Weights of a small GPT-style language model, trained from scratch on English Wikipedia.
Size: width 256, 4 heads of 64, MLP 1280 tanh GELU, 13.5M parameters.
MLP neurons of a small language model. Each row is named by its layer, matrix (up: input weights) and neuron, and shows model dimensions 48-239. Each number is 500 + 25 x the weight over its row's rms, rounded and kept within 0 to 999. Numbers have three digits each.
After each neuron's rows, "fires on" lists the tokens most often at its 100 highest values on Wikipedia text that the model never trained on.

L2.up1071:546551524500511445495507510515488481480460498523553510481511540497464515504465509517474488460480503534483497497483512476478535497471493483473496513482437489489513501531509521462521505452484518507446511499484483436483512522523509514483537489520521472483481533524487509511478479521458523521510474482478508508543544477520458512514471515482500496496443519533503502499484505503517481521495531555498500499498467490508576504497529514482495526490516522500497507539526478495538520453467476500525534494454514482502485478482478529462488479507483513485489502449492510503529529517542492495
fires on: "ently", " ft", " $", "inal", "ference", "aces"

L4.up155:514512504508454464564462455527476503503527536507498479529519501490511493526489486475499514482504493501499460508522505489500502502460499509501455472479501563492520505484501512498478484484511538503491459500494471488546516506507518520453458539509513536522494519469483469502447494543511469506511493531480513482435541443511511508518489492516520466517515493510528517463520416492527494479505517506465519490472486473554466476499519466505465502500519522536456474506496471449498447484500534478531481470522518493489470510521491498523570496467514488480505495517473509544493483510541496491
fires on: " |", ";", " of", " from", "°N", " and"

L4.up42:517463531520489499507498508504498500522477541464453498522509513508544471512486502497474532543543477527524476496504556488502520524468526513516487488535489493500488488469520502461502508529463517492475469524528501508527499510572534488508538518503531474518508463462507429502494478497471458519495506471457497514513500463460534474435486493486472489512489502532502522478524460489505459491503481499539481522516501473518558483506504474508491519505551518464489499560539468503522491529506521498510478516512466476512482468508558517528512483470515517490558498500519507459509502495518475483
fires on: " ", "\n", ":"

L4.up619:565491479490492504530491462522527490545510518473437499557505515557459508546496518477470489491519468504539496511483545470516498466498493534487481485480490534511473505463494517530500480480523494470483518471525525540499522525531503494526486524501521539477484531434475512493491474474505495499539460541500520473526536483442505522475504469508531490533496490499475526477492443526512495494515465459490483478490499443465526487519470496479495516473514500498500518512530517501521495516522523535522462492497496488498496494520505491574513469539519503470508482509522527466472479499538507471
fires on: "|", " ", " |", " −", ":"

L8.up418:517488496498476497522499555502467441494510537480537525462538524460476493486514487491452492482509495528521482523523450481495493543515470508484490510423484567524512484515527520516487430506508521518482505565500493439514503484532463505502501521508527542542512479485492477500455504485482490514510488578501522474497520480479526502454503488497501492496532510492484498483530463482500542516476502530460498529528510451554485472508505479504488516532536519492518497508521504464482482477489495487543488504500473460527525502514502445537480490522512515500497503477502471512521484480473454467
fires on: "et", "ens", "er", "r", "S", "en"

L2.up768:525528499486485449548505469483448482503453508513514493496495532499500499497501501505485497457509497518513453495490515489535514489501527476532502552509472479512464510501492527481493475450516492480456456491468516526477520529508496501500501492507496503518479544531513514506494511516503526504501517493517524526523457507508477498511500534532502497546496519507539505524502495520506478516512518500434495447482504498565485503491520531521455517486486511467494511498489462472511536473493467486492499509520548505502503470459472498511455483490517565512506506484497541474478533491495455493
fires on: "ently", "inal", " members", "ister", "ork"

L4.up971:505522514488484495501482506492491500492513494546527510506483505528491493512514515479553528498514505445488508511509526462527529498501526514494478505489503507502516476495486529504538531486480486528508494505472442485497398533502516495485464491529479475548494527525500557528499458467520487465492501497454532512533544495498507457502528493548494507488472481529482512480486527514506546507544483459513497539496483477477517486495501518492497535518488530464495509522478504500514458495480515546504484508508532469484446538512505455504470490487494460478503479504521482503521488431505501497
fires on: " not", " only", " more", " us", " work", "ically"

L2.up1048:520543514508531512536515473553516501508511529481530452502516535485487506554522501492479513466523466501514461448510512485509491517512488507472500483473539533500497492501491516532490462480501501464511520512516499508476503509525531547459510507505544490490482479477429462490450499503497490511514453508513495456508580503482547505499514474571479497545532484495513500492497471534522469493508476482481484533510504493538492466512493489465460520472484501508501508495506499485493473509513543503589503471487532510469465478504503478555538481499561509462528482482502509491494520497519459487
fires on: ",", " ", " |", ";", ".", " ("

L10.up77:497480478491502492531486509508527473492478505536491509500533514515473515533485509510512517474509475472489484496513547486514500479475508506542483485503529502511438511543463507506485530423513510491506467513555500488488490546507483509444498471496528523518498541471492476501493501435520525500497510486490506493520531514523519444518507522521499508515488524506463535484522457556496506522471485485520542489481505477506524479527470469470460477497436512471499517556480503494521483537507525439530517486502439463502521506514515511510521505468490453501495507475478503518556483508537528532
fires on: " pr", "r", "re", "gr", "ew", " re"

L9.up913:511515484491540475484468505503494474502506474527485500545499469499482477510436486479522516528505482489475474459486522486506467518551500525502506502502557495548492544493506509567507530454532510460456533500477479479500478550514487498535474511474528458509478536466495490480504499469492503445467496559492524515499512514489517495481479466493468492507494533513542508532516463537499463518471466526514450554484507520537508460488452474484539561462554500502497484509493488506535480502502496495491517496504516530471507510521489514502545491532478469510528512524522470555504475467512484474
fires on: " and", " the", " or", "m", ",", " t"

L9.up337:516497475496539528478485511530499557494522508484514487504541490513517480509480513486464537507504496460506492492547442463484485501525504482472494525491509501481487505485481475516429484465542521526522474511500465469473478526481488485530496507459504500483469511505487522487494508472519509507527499523467519520527511441511502482492472518491506521498460522488510476480483497512475465509504524474524456532527503531482534513486546486529473535494525518495493520504522484546525502553496475507495486512516502508482488528453532492491518505474487505453517477482549498519534526485493436488
fires on: " as", "ish", "ult", "e", "20"

L9.up858:488524528516538465486503503499582491479512500528497510533500525537464530482479511463544550468471512474486515491509515495519459533506447531497492543508502488524495515473515531475529479501537500490521509504532476461512460532553518515514497538478499477488498488480467468514485495439510518496493482557503482470508511516493462515485465525526549495481533501497436462497477489522487495467545478490466500510511463493491522493482520510440509525529540490483523508445520504457514486489495491519480486531518488478483517510527542454516533497501539494505479488487494490531496500449527516502
fires on: "em", "est", "ud", "10", "istor", "ards"

L9.up218:520481501518492513534503545526550544497450543519530501517574475480465499486504541515480492502518449537541453508508520492510492559505512522496474503491517487512497513482490473486497442490488493472512527488487499503472463507529521509463503479499513513488476488537476519484460490512486529542554480475486509446531486542505497457495524528552551519511472458502485475514469477476529486480543506514479476481503461505534520486533510484519510485462464497515463477483468439494498511525524466509486485470531520494514450543475493456543448508515532475513512506528487502471502476502496474475
fires on: "i", "al", "in", "on"

L4.up524:476430526453480479512494515509480476513555533505486500536469514518491513505518503487491505492551504422500498512497560467508504509496492514506495489491452543499491489493510503529502525522463527508488540520497491523520486503518452534482512480532514498542490540484490507495485468497510493476505512492476540510498518485486492479507499524494517538491468542516500491446509488475505539515497499507523520486524495475495553510500483488468491557516514511418544522546533514480475479519494519466510473501539480513483502498523526483491567485490500483495539435487524490464490515480528496468
fires on: " not", "ly", " more", "ively", " later", " also"

L6.up1139:507466526524519527539488524521495508556517520483534505517505475502453452489520536476504543473505475504507522472494514501511528514495491495478496476519468516494512512518470500497512524479489494516481450481484536498484464476525508510486534510510493530442476567512475459494445516520489482515508518503475517521498479480493493519479500498510509500494485445512523535473486488515476546517514472504480536471482510505454490499458553475468461556522426485480483503499466504464483464504483489482531476518489512497516460519465558502521499529507495468485531495530475467492517483486518480453
fires on: "ed", "ing", " in", "ered", "es", "aw"

L6.up16:489514499500461470524460476499490537444500511519442485552518507471473489521516502587501483496508471486527485520511497475517516508486549551481451437429496532475506507494502504539455498497512545515493518455468481472531512500522520529501457505537512479491500515477440499472468492488512469505493476505513503490452556485496472488496488475503519495493525515476525503477536492508505447457523494475516484500481494522527527523469463487493512499489446496512478469437516509458489521500482548510527526463467512485490492494475501521525519480458555505476471501492492481523508476502527475490
fires on: ",", " of", " and", " |", "ian", " D"

L6.up520:527476545474528508516499513521544494520503511475472515498509536501511441544503500495457495507531472501520509461503493504518486486478569503540468478491525499540484484470503504519501547501473500494485528461482488531510500508527507535534531497478544504517473505497466493489501480520422476526508495497509498530525507491464495492518496509480466482485511480496519503488479499519484493531535478509490495468482504453467519492493517481503479517504464503459528520452516518530470517549505517535507474512537467438514490503530458505523507460480486467496512520516440534442474487478515495473
fires on: " in", "o", ":", " |"

L10.up1180:508479481490524488533464542508489502486485498521527534483496455499470539495535481495511503468502504496462504452476467510515448508514495499498510479444492521488510515482476515493551548438482505523532486486510454524528489530520512527517520501499533550519484503511483494460499523501494541520504502514522497527484517517501554506499453475513538528497528489483481485522475508511508496506476486510524523494517493460537580490495540524506480520493473518533448478526520498506493493531500504515489491529499464500492452511481477502542503479495515502501490563508500504492507507518528526482
fires on: "s", " when", " As", "hen", "ile"

L9.up1053:519495519533517506494450497536520533509530541539445513533494491534503510539503488538472524505469441504546502500505505475551494524492500528496498524486514526526469483475484500438517531524492497535502499494490519500520546487504514526516543515496532501477489464500491481473504465501494552536531509553486531488534495498474478492492467530472484487519575436511456522493497459506475456478492488493490511520491454524466561479485487467538501502531486521490443499479511485458506478512498495529509478481513515474516493478544515494499483480458552498490477533502465483465497501494519494488
fires on: "b", " of", "T", "ed", "B", "'s"

L4.up812:557460508557498503525514508494495494485486521553472520498513529466514499499497496562445486512489485492517491535527444486517514521453557525504485505483485517471488503510463536463493500498477543545477523478469531483444499512492525474531466508489530539534479490513513470530486494505470525521491505484476514505469512487488512480476497501489540506507525459504477540473506516498496485516484535557481540480494502460502560482503520470508497504556510534491476459460496465496458524489538510476507477481504464496504475527494483439506491496498515465500487511464470473480500468492499478480
fires on: "ed", "un", " for", " by", "ud", " of"

L6.up591:515486466461498504486509524547528509532480521522485508513486475516523458552550482450520527527529458501516467470508516498505490470481499496468464509461505511523486472457478496509459518517504509509530517505511525530542519507506520517497477530498552511484497524479463486469520442503529518457512485501507508493497511512469501500469512479515476461530500466458494504482459511471526520466482498476478469500507504493506568461479501457488530502494490488490526491493530445477482514516480505488500491518533450503517480552508501460534558490560503471495532537465494489487488476506523482498
fires on: " ", ":", " –", " •", "-"

L6.up960:517489515492497447500475495538494502493477514505466506582501488510491535519470520502493529507492470462506534523512509405511509501500498527500489450445519520509469512459501487473495478498501568518523532458481525470536524491518519495524485539508532534465509495511484484476489449518492486544488489506474547509485504495510494521504523493519516518502531530460487477478541469493483455483541491490520508493505534520546501486514496426486475501483517525479500512495530444490452515469461502522496506469496481494516509542480516496545510482507522516502509518488511494503512484497506482494
fires on: " and", ",", " of", " in"

L10.up716:487486516490473516511520496530556514514508532525522531560484494529513507465497517518515519505478487488475507498503513506500503476488506454479479529530492486562525522510474509499519481493487496490515451511499462421480479532525513518507511527470512445517524509515511508489513482441500462564507467490465477464494497488506518530507458472513542506509540508501451496519512435502465438459511460491479492529513469510529501481490489497468504520474520504470542507498500461497573496508476497521506516524475513530522500492542498492491520521516494472479505524510508505506489517437508514486
fires on: "em", "ol", "est", "T", "d", "ict"

L4.up957:499477500476514548493540549500502500483492525499489495514490540489497495512504557506520509520496486500495530543506520491491531521466481500524481487479540469451490520459484507509504501487473524539548510515506493467525495479505502502539508485498482518501438476514493473503486480482484514515491517453519554511549506464471517532489495510528496427539531489485507515485465475532503434505514478487535487519523456496496483501512434458508484532472535531496491488467550535513512488520492485549521531461500503508514460515506544446493521507478505470498518500459486507500527475447494454486
fires on: "ed", " the", "or", "ur", " released"

L6.up1241:533451515487487498529527529519484560495526573476525514496533475513490539532471517503491539521469487453508465479481510482507511533508517525498496487514483530470492520482527501513502499507504512516510479509492510466518464538489471481464545509464502530480475547503493469502490499501470510555500504550479495486546497465493498496434521504477509498559506485538471490500444468514481500503467514495486516519504480486518480499496524490500498539490449515505452468495474522528512493491459514515490479524481526474528473502464536530533504487516501461491473484563508465494511490466513497459
fires on: "s", "all", " att", " in", "ing", " with"

L9.up122:541458458481493555539495467503502548476473555529521535469540500507480538516494537536455506506468485518501536510517506500492507512468513501528514516521526474495463532508475509479501481520498496511540465529525521493496495542507473476498542503494541525476516476549478517500469472461480546516572469485492463457532459509470491521469475512495495499542508520509486461528469470498499490478498475495523468514473509526521498508485555524516522477440474491499463485475531480486513519526520516471509466533538459524493462496488563485530493520493492484485484523553494471479509526499502486489
fires on: "al", "d", "ult", "D", "our", "e"

L6.up226:539482535506551512519506499494522494526505464489481509518483503506506462527470491470472508539523472506490503504515501486499462500514493486514509504472523497522495500476509514524521476500512501501529492517522487491478441513526503559491538536481519493514502476435469507464502458503470490518495492470525501520482509498438544472502485499504479500518507443468491528491474463496528533456477489484468460505481501466499511465537505497503537503537541468490543475506563534516469505458503511520508456471487514511523492506485489485483530466555514483490483502490507543502496495464573491471
fires on: " ", " |"

L4.up928:522492480466496497536492480523500551475500532535505495562494525507474512542506507470500502477530488488514485517524528455534532550488478524497474499483512567486492530488470549564493515486520542489484518460491478513475506542525487539553482505477525516495484498439485506532496475518498473489494498554515514481535519497456522520493523474478522469530497496488505532468519439511509499491528502502466499502494471449530518475490501530473512515485529516472497529500482505517528506479536524487526470495503487494475513506518496491536536475510522512466503495464518491506480494458515471464
fires on: " ", "19", "18", "1", "20", "4"

L6.up891:490474482500500501506492511520496558500469522559505505493514532503517463524525516501517485533497473508525464493476525453495525503500429517443542462518539474509481494487479505517480482458520533436495479525477543507490475499487505508488544524513530515500468504520500497505500505504482466535509469510519497469495490500494503508425553491504523522513528472522472505489481510500540488495560533521526495530491518505472512503547531512481545522475478470477460518534531448475499487478497474496516465431503462497457493493472479435514496517507533510519512472491516435471499482524490456497
fires on: "ous", "a", "id", "i", "al"

L2.up1195:484490504493474523517509471490468551513523471568509495489521501496470447503479499499477522485511500472475478499509524491506549537496472530500508452509495511547484483492474504497480502517519501495522511480478529495464529511523541568468521498557486553519510524484514510494461510517495500511512501512552518499509514459522474519532508491535545488504477538498508509478496513513502487515524495456549534511526556481469493487485506479479492499470461485525504508498455461452486487517509502468506461494490502505496496513511522436502487488452518476494531443494515484517485485492513500481
fires on: "ly", "ous", "ally", "ely", "ically"

L9.up159:519471566475540473493454492510523509466527484502521502576478469559511486491485499441481490500546494506497516495527522499486497468513493514466488519482506527500466536445490513484521479493470496492503512510495530470521505519526506478508514526491520522515516537501459490462502490528529466476510490501479496477474515497463500527524514504478513465487509485519509463504503495504497511441492529514530504501515458479513526479506521474528500518545498491454489465476525531524486520549511517519466447524518520477534479491492512471485510464517550523502492516491498476468556486501507495528
fires on: " |", "c", "ap", "ent", "sc"

L4.up834:475470506487531484494538460445512493476475521488516551499458504475504491517497534505571514471447497491434490502476480484428487512478507509527498494499504527521465525532509515533519503511512539531524495511543517522523490523485472483528529518506485524493489512468479483515490475501486521499516487519469508521502539501547495500473467453474504498527509467473499463477460497490532500504509539549493471521463520500506508518483492532506490523502521494528538505527502505486481522561531482506524506486530492491527502497517496457545501500517518506491507564475448531503510477507483530549
fires on: "ine", "ult", " contin", "\n\n", " use", "ington"

L8.up34:522447530480527539531496532529531533505486490509485495476490464527442474496442532457472484500496514481504490454507462454517483488536503504496461526460523482495521549490498474466481473527500509522505534481491528461501465512535513538536514493507551483523501539506501558511478523462476460496497505474508521508525468498503532487515485488493525522496491476479535479514552458478452490490500521516478517487482505484512564478497487487456463519486476529495501481425521501563508465505456463484531515488518489533494502504436486487511480484500518503506463512513481529489506501485495494522
fires on: " V", " v", " de", ",", "e"

L9.up778:550487490456506496527515487488515505528474516509519518500529503490517552532497449492487503445470512481478473484519514494523470499470539502535509506505504463530469516491515491493481456495529483506475547525476494468483465526500525525486495505492565513529432498533475547496484478491558503514503508489473507481543501522494545493434496473557510491472485504462487505513535464518508524500489470493504481550505515480504508483482514514475503506454509493494441495478476441523508496526498489457488466521564465457501518501486491505560501533527548508489474492472477512525495515489527486510
fires on: "e", "l", "re"

L2.up750:514490492492483516545489511482461492508539493530457510512565509503507516502500505492496525493486490499458492533496530496499558512511539516463481439485484525535499457505494518488478495497457530512515496529442476484503492527497496499516538498565496546503495502460494516522474463543499506517509500476490527498492517454484483505509468484522563522475493512457506526448484499493524524535528491457481516490538496485520509490494455490509479495440472494482508532460459445496490485530431526517503466490507560500510500504512470476500493491483505467502533477540564526492483494508522502478
fires on: "ing", "ally", "ically", "aining", "ially", "ently"

L4.up1010:502469515462493483532523485500501535465501525482493495533516507498497512498494506484510492483537500488482531494519516513496490507475507487542486495477524504459513565479503531513506531456494501515513516516512511474504503508504528463525519481469516535545520492479508518463521487490528453501496512492497550496507496490451520479492531516515503446504506469527488519477516471491476501515516529506462495499514471447521497500509514454499517503504513514449489485553520525502476509537540521562505515467513524512530470508506481485480489551506517483497494475450531440527502486477494446499
fires on: " c", "ed", " l", " included", " released", " built"

L9.up106:562496531491490508544525486507509484521466528482506515494502530502506507507468484492496524464498505508517493499491547505478535531533450509495477493440477503481501526468497551498512490458466514514525468476553506506473494523552533516465532533500483503512480505519474471495503476512504514514518486557476535447495508493488516528496494503516535490499511488475456554464495460518497493495496496442487513479489434477513527506523460487484483524461507515531464448468494498509508479505497512483561508460541454458509460510496517508513536566499491496513516500488551504498543487458506483495
fires on: "it", " s", "out", "n", " r", "ear"

L10.up88:494517524508522517514497484546480478515466489525483526495503502500503468513531498537513521468483493514542554490512470487526459471507498498480474505485488516491451480526518476491478504543451531541512504489471518477492497531481490497532511577544523526502462487500497482519491506550480511529485492518445505459495491491483517516525456481511492532478542483505508525488515461501514505448553502521509483493484487503486471467463544463513506489506517536504455514502533460463485508510465515526497512481499484510505530533495556525514511512445489471457498530517459474455538469488474498512
fires on: "b", " in", "ij", " on", " at", " of"

L6.up666:526452521486516550531486527501477521475479550512483516533512491479533521535501476532467517552502473510463512483520487504513503520527515505458513498484499519493465487457491497495482504515492530556517481517502481490499489531523498484543539509530553490502451473480470494484529500451484498527512499475524488495502492460459526484515456490478493485494521450482524537494499467497510522479481512517481458516486493473542553482552502466533474530530498492456498513469506497505472529491542533462542464481527451499519440508491498521532503471539503510497480514493522477486485498459530477486
fires on: " ", " |", " –", " by", " with", "===\n\n"

L4.up749:523511486464545493511533432488494490513501518464484501529514498538521474499546525493499472517507496517475484545494476492507510546470510509479494489489509532548539500508526515526493563488580522519509519533519489474451521502466493476546517501533501511471526496478504497499479492494557529537505500505496462561510441526551512502522468513498457497490500532491492460492491505509495490491493530533557516475471525511485514482479464496572476477523486521502515477505490486499498489513535555488446494507512516507501509501509518492531525512489526497488549532489502539498440465493511481495
fires on: "ult", "very", "==", "\n\n", ")\n\n", "to"

L4.up584:492507522469470418487495573514490467510490529513509506522520476506452493511471510528547534460518499474477493551490501472514487502496475541507498473441529547529500539485487509504471505477465527471500534522470532466526493489498475513541483537489510487548488505496489473464503497514518498506463501530480519487492502462510504543467467509484511499514517505405500506484537483538503512499503477508499511503492464501516480483499452457503517504476485527504501505492520510444507540478526492506505518498461480519524510522458532490513561497527495468481495538486526517540503493492515498480
fires on: " k", ",", "″N", "',", "m"

L6.up734:493480519484495500555557480493519477506535523477498503531444509516466487523446492484518503487540471518493502519523492486518491445465488561500522511514487463512498506487504507500478500445516488487478510538535539510449505483513509476506521480517485499559495562478486507499494484522507511472519501490480490475489546547467532473521491541482470445506544498447535477491513488526451515471498468490478510474499473507488517479492488477455487480481476479474504482486519474494525459501486466533504437494503524515508487504509511497497489521501522448470522484488499477489583507512487511508
fires on: "or", "ru", "ast", "rib", "andid"

L9.up147:532501491484524491484495516513541490476516520517470517513528513514535472533479473505513474496494499521478504516534508497502503473493526491476507506524540504562454508476475501506457497502537496500471466480506528521499484524502498527478460515494513481546458467522477510503470475526477536488519466501486491532537542505463511508497523488473452510506482537535483513495469520527512492488558521485506428493501515513545468460480492513502524532435501491524473526552492488460520433502514502485476501492505496523480536533554505488515508501522459502510533505540499487515518516461513491462
fires on: " and", "and", "m", "am", "b", "af"

L8.up595:530430518507509526532450535480509508514469482485521496495555558484492476525526511505498481484563468518547453510515525487513540490537491480484543466478519494512479467500486506513492504518499521543540478526513508498470509517509478500487535473500477535541480558431474462533465489482472507510540465499514531501462503469473504543470500484477524549486448467480485503501521498516530515492511531498510486521527484441539509497526441489531498495497504500489505507510453492489519481532523458472530476521483475488511479513482506472521514463495509464470507502503518477526508469528502491486
fires on: "ed", "it", "ing", "ot", "e", "ar"

L4.up1144:496500487495488481545477489572514474439481542504505488476463528486503502530496494553477488516531464480503480497555478470524523526530490502460527492473514511508484508459481519532483559507460559515494487524522465531493496505502518525508507477499548460501499489478476510499471514488534514540502450485523521490510531512471533471497468454502482519535546447522493519510505495496523481480484453531490510478482495483510530491502494480497499552491496507484517486496529502518488512527475531456531521501524429505478482499484498486504524461512531502456536489489499555468498505487520424491
fires on: ".", ",", ".\n\n", " ", "\n", " |"

L8.up650:567483496510499512540525494496474498489464494487506507506475491494494534497499534515474515496497512521510465481497491502501488464499539478531515513484492529476503511482515529500487451474516505527508463549512471445509503533499510498530506545479510537508488531496479457508500469487462486527487480546544508486460518481461533489478484470472520553524511500517509461516542473504454550501471520504462512510517500501502493504519528471507458528485469495500483449453558511537511478496456484486508476451494532502529479508507466451493513501480558510507490506510498493515530452491496468518
fires on: " S", "ut", "S", "ig", "ens", "ell"

L9.up1039:494470537505536524518503535521468508524490421519488499523528528472504434487512522515472509431517486542504497490560519468522558512493501496523514485488458484478534485509464496487497448471527508518498468493495502475479536546516544499497519537497480478528517498500495504522503518515508519498490468459507499508468510506473494501501484571474529485519503457528459479476485522457480520524559531543476536507528502453533537517497516508510481484527489512541502537514522500502510504474508472498514456471507475450519486528506487469537485497486483451463536510490495451488511460499533500532
fires on: "ic", "is", "ol", "en", "im", "ver"

L4.up411:541466550437489508523504486505493500517513514474449506495529522497510462518534511464470497518527485487528479483488515498506512491456480525549457471472471535494494493440496500499491500493504484490484519477512470517546500529542527524507486502456521559489486520445509468509506460483485476530471499541499489480544504503457514512498490488498516424496489468474508521475490450519526521501487501521463522483514491486517518495493521441497483508503533603496516488496536507524480490511497508497519467510536473487554521519517530486513522492499496473501527514492519477496482490479525498498
fires on: " in", " ", "es", "19", ":"

L9.up784:550474496519490487481484503569548524512516491506489488510443453518511476492440466473465514507509480466550474503502503441512504540521518447448487513554506531504524538492503529529522502501458527481493546517487545520476471504502483485528483512515541476546520507503471514523504511514459475499451471467527500501524490503485518490490515473513449504504524466533522539499504486494503480452494498531491510504498494489513508508528514481499469526531488513507521477451477507495529495491502487511500474472530526534507495523521465498526555492470519519484475495520467537504504464490510510478
fires on: " V", " v", " II", "V", " I", "I"

L8.up568:512506487544529495497512468515506493473518520534481501530508523501510548485502514487464544523467469534532505487495501483518498542499514537466475526507474531448458536495472488472505521505511518502516476536489499488465501494485513516492546494505498548491462497555499480523464487505490516520475512537452529464485496513496514491487454500460563533492481439526484478475482468522531516511524531479481548478469472521485483519481518466507456528472483488470475518455520434483526479521495514501520508476530509523445482502507511481514466489477555497484530504509550479470510510477484491488
fires on: " over", " for", "ed", "b", " For", "ian"

L8.up627:525449497497464496559475494569507530510498494539491506490551512504488449524497531543488478486525483425515462479519504474490517524496453484497546472493535469491540511507482511481515510476484512521505505538473510500457502503515525474434489536503523501541519470536510493529516540514491533521493474533527521489524511507511471468471503484526539528542488460502524522491486519481526491476488513514461515546535464495465525512498527485506487490497464501519533499514497467522463528518540483457522499481489467476511451522506495468483504501517509467494541504496508456512504492493510507467
fires on: "o", "us", "is", "en", "u", "es"

L4.up750:513503519486508474563467490531491506427499546545552485499480523508520516546488502498470507475508492484507464520536533515506504514490504534482519488504513493481526476501501522546472507467512550515520491479514451471527481539533519519520478515502515500532493515474471497550458513539513478490512486551537538491466550497444489482508487477526489502506506506518502467481494485478505522515517472504470491491505442456540470467491532497504483532476516522449497507501471489507491482535496532457532507479492538511478438502524515497528526498446553485476533501513460478504499499463502457478
fires on: " ", ";", ".", " |", "%"

L9.up929:509455508526531547510470539494520520520505558505497499518509502502504496517489521509447528497516455532483444514487512512525537538510451467460490543487476532503481472499441544486487472483481501532529442561516511439521536493497470525514538478490476527518457520513489477483518516481459514557530511499500553476444504504471499520484459508500527520535525471512520564502465459530521527497472506462481488507487530485533479471473496504482482488529499515483521499514458492424534493522515490517501505504505460490493477504530480487490536504500504461497503475480495506496490517464504476463
fires on: " T", "ing", "ated", "ed", "T", " following"

L6.up212:587460454503497489517476519506510547472485540526472500479523494490493517467503471488465507508488487482541478539503505515503520483517561460497489524480558506509486518507501504497438526511456484465582512523519504466497511512511506549517495515488552487550478493490482505496497468475497504506542479525486512472497505500473535504466500489536489453477462497479435506514473456486512503468471495476506464493490489479507516483495472495501511487490533502480470495500475483479511525526510503479496479526578471496511502485502513471498529533543510459500486527484488508519461499493527486488
fires on: "l", "m", " medal", "e", "d", "ll"

L6.up27:513504476474528484501504496513493512472478533509487516552485507471480489488459513490490524525501497531490510475518478486519518538521494522487445479441477542480507522523506549512514489505541534487487467470490498499527481558529494496491487521515528488514499462457481512479497505506508505550518489540519497500463522510500516456494497459509519509498501459494499539515504497471512440486488495533506532493465475498540532505561536465446530488539522541482472476470514514504494513503490511520518536490498485471448477534514474479499535517487505525495519535452502505531508495504509463474
fires on: " of", " |", "'s", " "

L9.up1271:525502505493490549510512489479464504489502500503522511520532514468510479499508490512504591511511507508523465485500513471506508495495488527460482489536469535514472485498457532480512502488451497482479461468505494502469489527519575487504508489534480523473476470520517557467493486537528485516492475536496512503472501434491502497469449501516527489504470461465508514478461488557510528496514510473532502494481486516484547516514505484522495530529485498513463488527502500488528456514499527492523497501501486482510491530519514472503458510524508473494517517507533490493473514499494519524
fires on: " ", "out"

L8.up1198:519442528462482515537488502488519499516474477492540496510485493544481491517500565533533495466482485492517497475513512502495564527518530492479489484508481467459524484504499491475513492496488522468516482494491517512418483497492488482505541519527492482497522535506504506551477432514476506520552456519465511501488542491517515499484525503477494512526472452514515495463551477469486520512531486474488485535525485465507489519486536490499497502506475532457479480466465452520525490508478484468510518487490518518527505507471519514517499508509505482494543510467450467490535479512520500467
fires on: " comm", "ail", "ly", "eal", "ant", "a"

L4.up1004:511511492494476467546473495541503490467496545497527485536516508528477523537492540513473505480531480525516485520523545490521490503488511542545470460532486541517508497495499537504454477455509536529493498496523485512487501544547516489530510520510560508537477495456465492506483502513523488506524471518473515476507539504473520515515501477526535461522504506479494506489506470510496463514511459496461510501494474456528485487501514520496471477462498531474483517481467528479513499487531526456537536504490518502507455501518527498583515514475541513471502511499494487485504492443501459470
fires on: " |\n", " |", ";"

L8.up504:538520496497561513541444493527520473506506476529515506492514467505478478488434478482500520525520495535451491492531472519493518546503524483541497492462504531495480497496483474517501494509491540509507431551524519493486489506513523463517480503525532525528501512473451482482509518495449518480557495506527520520501526466452526466496460490519495505462490470492504502485448469500519530467493497545508508475486511489483503495520546465534472486504510470477514508492539514466508522513523491509535526503512452505505467500454462503516503451499522524479479507471506527487465496491529487462
fires on: "-", "k", " ", " |", " of", "y"